Weights of a small transformer language model.
Size: 18 layers, width 256, MLP 1024 squared ReLU, vocabulary 2064, 15.3M parameters.
MLP neurons of a small language model. Each row is named by its layer, matrix (up: input weights) and neuron, and shows model dimensions 0-255. Each number is 500 + 40 x the weight over its row's rms, rounded and kept within 0 to 999. Numbers have three digits each.
Before each neuron's rows, "fires on" lists the tokens most often at its 100 highest values on Wikipedia text that the model never trained on.

fires on: "es", "|", "ag", "us"
L10.up1009:582544472437446502525507544482445455549554521488506505505508461488481491442523520432532453532474462515494537491526527494506496543500518537523530467507492433469442544480515543542537536523500576508472487430476488484508524565544475518524578542459520449436509525508525537448490565491539546502404457512456561570400548521534576478424504421473457487506437451509500483596517464488472540480519543488480473474511476510459499551515511486528535452486473514425501560485437525532481474492526450529456519559494501532462549439492521554465517499497517450487535541538492460509528551554463580494492550511467540463502500524500555474506498510504451442457508499649502474434583563487486449498435457534447421457461477467468490524531441443569568489497472442451417537542534495532508494544568444

fires on: "==\n\n", " ===\n\n", "===\n\n", " ==\n\n", "\n\n", ".\n\n"
L9.up422:480487528549467497486492509447511427461514492512554512543496580478499429512491470497550480514528558444468530528525478528544513526554450511555573524496572523454540485495582505551507571490463493513467461516533506484564521370526446536493528506538499522516412461468464571474498468490505473513472482463566500471449556473455512535484471501551494517508484483512475495524463567516504416558547518510536512506531554482399522501513484495507526444561448505515489491471451397450547477506654536546488465484512528488496572492477510535526520478482461437467418565513449415522534555547551494545515476484443549496499552538501503587427528574515485459515483537500469588518526528571529482485437450544534454557501507542505503489528473501457514553512502484554548446573433487470521507518480555

fires on: "r", "ar", "t", "l", "ro", "am"
L7.up536:483569515477468491528469477452499553474526506554523578450477548497566524517558438523550406512524588475508490492454440482564500485551505547444461518493518488549547463538527536499493509502488465539508437492482521478572486479528479527519568465512540483520521558531526460478480536498445536557514480486467478476547583470438512576486468529542493508441492586448553476527452578525469534480514506465580501487546527508419533468480521511447481504510435442513535513468590520515539501479462490559518490548451475526500503455472500518483512542468505409480456543425469550516429561478513486486501464521562500498495566509560468559492507512548485518539485503542485517585505553397540516503508375578471459493449501517469513510480494490363448472453531525497416538423492513524499569514507479

fires on: " /", "/", " through"
L3.up241:455555530506495431515497506532525538521476533462580518533402444484563492491449493467530479529529519565542520510488494545523488540500490559555492486503463492470580573495474547429483501532512537518498511452387538490535462542542454432601448498467553498546498541479444500445517496553511508509502489512453503551549459458551538540519484448527565483497561481515455499529478452537529476488442485454542554528551483525492592512490495501583488478539495475484533566481447437524559453537539506525517407475500568504545526376520507456486554582488496508528565468481510473474505514477519435506513511540524500466581516535536530463429468542561452472531483506493562565504487471579454464460501479526498484495557530447441514466439429443497480467512498517452429499536433460523549551559523537

fires on: "c", "ig", "let", "ution", "oll"
L12.up997:525497499506500534495512512493492488495468432532521533526487540449477516443528454445488476506513443491492463492561560411497457537533483522497417502471505485439509540530523494606395447475515601505481563442491560524456448438466469504486499548471523489483555535522549533464430601528485427502452489491496502490505550476509476573487511514514520495563522548466524475552550529556446507500448476449524506531542514489501533479498523513533566450466516473506526567440506465502481492485527522525516456467519466502500559464492417462511487443489599478478517501527493482508482517534463509490531553484496526481574514498505637536434545523471489492504499491552543417538580619559476472489519519518420528565487492436552420458540446382545538493488493441475477478488489522537508498523472585

fires on: "os", "io", "ron", "r", "on"
L7.up795:485529502425427527508567509417561484458485416519469474491479519514508542530476533486584488438524489461492470453449550510529449559450526521435472537459490439450470531485497498549478473500506525517538495509499492571542482559461489463478504546521574544632577469505480467470545469486443489470450455502500454419457458507447492497565518508541478381468514460552504416523512555527453465475495537449520499536507536524497576447525517489565485471562522473546512516455519446431514466518490484508479512437478514673458525469496549458457515458449518481528503549568505523524533563556491449531483481522503501560499537534493512500507493472499518488454537506560488516466485507483499446485443458548476535558471492496480536548500422392543525498484538488540465530526505516466480575548538482

fires on: " M", "ar", " Par", "i", "am"
L12.up857:491548461452541544513514592479530572494536492416537524466559437420490526491478485464542454463500571524520494451496521517539519492613473520454536494543458513513464506557514481503483424483510576509528484502540458482491502482449516591539463448492519421555524467527533550473555473527447468538517513537472477484533462495485563507451532440552541448445498521505522466528427526565482462455514502473536536493488488494503515569573527484543531507552484496436527522463536549509573534467587425579531461525454404524488531490487449490475514471497561466506516495449445585436455568545478500513501475529509480513534541537552456489432533577463423471461453567494518521513553466532520493545484432572456493437555554443450461502508566496476456478535491456512478531485493525521516551498567497

fires on: "ret", " At", "let"
L5.up990:494515497516497448447421453481486451547482471483496545543432546507586527536565486468575494499439508549485505526482504501544377462544460533567443458432477475451544527536517511505506485468495503515463497378460552533466406413485501514491524542512548472505428515514505505416499538530493517428487466503502497520528551472517458536513443520564460494493441538507486491484571505588483563528539542570553501554595479618475468450511495593533459427572486494481542522470459458496462505515489507480507518518510510520459532493454469465476554455432501463465489508473500519501469517560516455527461510488498524495495506503530466457470468539474421507491495546479524442594473529529482517524506459485529520498436562466476432453503493495498480396451550463459530564523470518486466475587469524

fires on: "==\n", "==\n\n", " ==\n", "===\n", "===\n\n", ":\n\n"
L8.up192:515524490520453446494469520458444482491524547545477542483463484467475596494467476490553536591474518432500455494515583496482495488494483492483587513567533497394441461462522508522503510496520479529456475465463492465523461482502455542568510485514554502494487473555443458479491479528528447473493464470541504481447526506399537544423454421564483505455501466513459489484478520482509516442533514393499463543454537512441491526474466487504531436579456548486509487469448457523539468471599521480490489524451523513489530521508497554515556451429467481461464453552449471511501542521508463569511493478485517473534521574447503552487508533456496533538463477521447486454475486494541583536470456490444503561488445523454520420458423486455544505572510431542532598432455470463530519619468564

fires on: "ity", ".", "ship", " /"
L5.up274:493447539534510486563445525504491542549489554418579526550508463494527529496529444505547403561535509504515473460582566534521566482543483506525538529563450496461497545487472439499438495518561479481499470458434485463511437493479432487510433504480579488541459484502514547459536514590526444485465506477476518523496468437472515495457459476496514485407554528483509460566484595569534487496502534498512468470474477557454560580503545522551510525500516495431525509461511472466551523489458566533566434533500498510471552472554523457472484582422505510522551565450524473500447491518486507511423483545450516535512563497515591469430539590537506433466458479481544447510472548460566482487483385510495490501511480495474419552467505510465488517507466483508436484521427515465493500545460499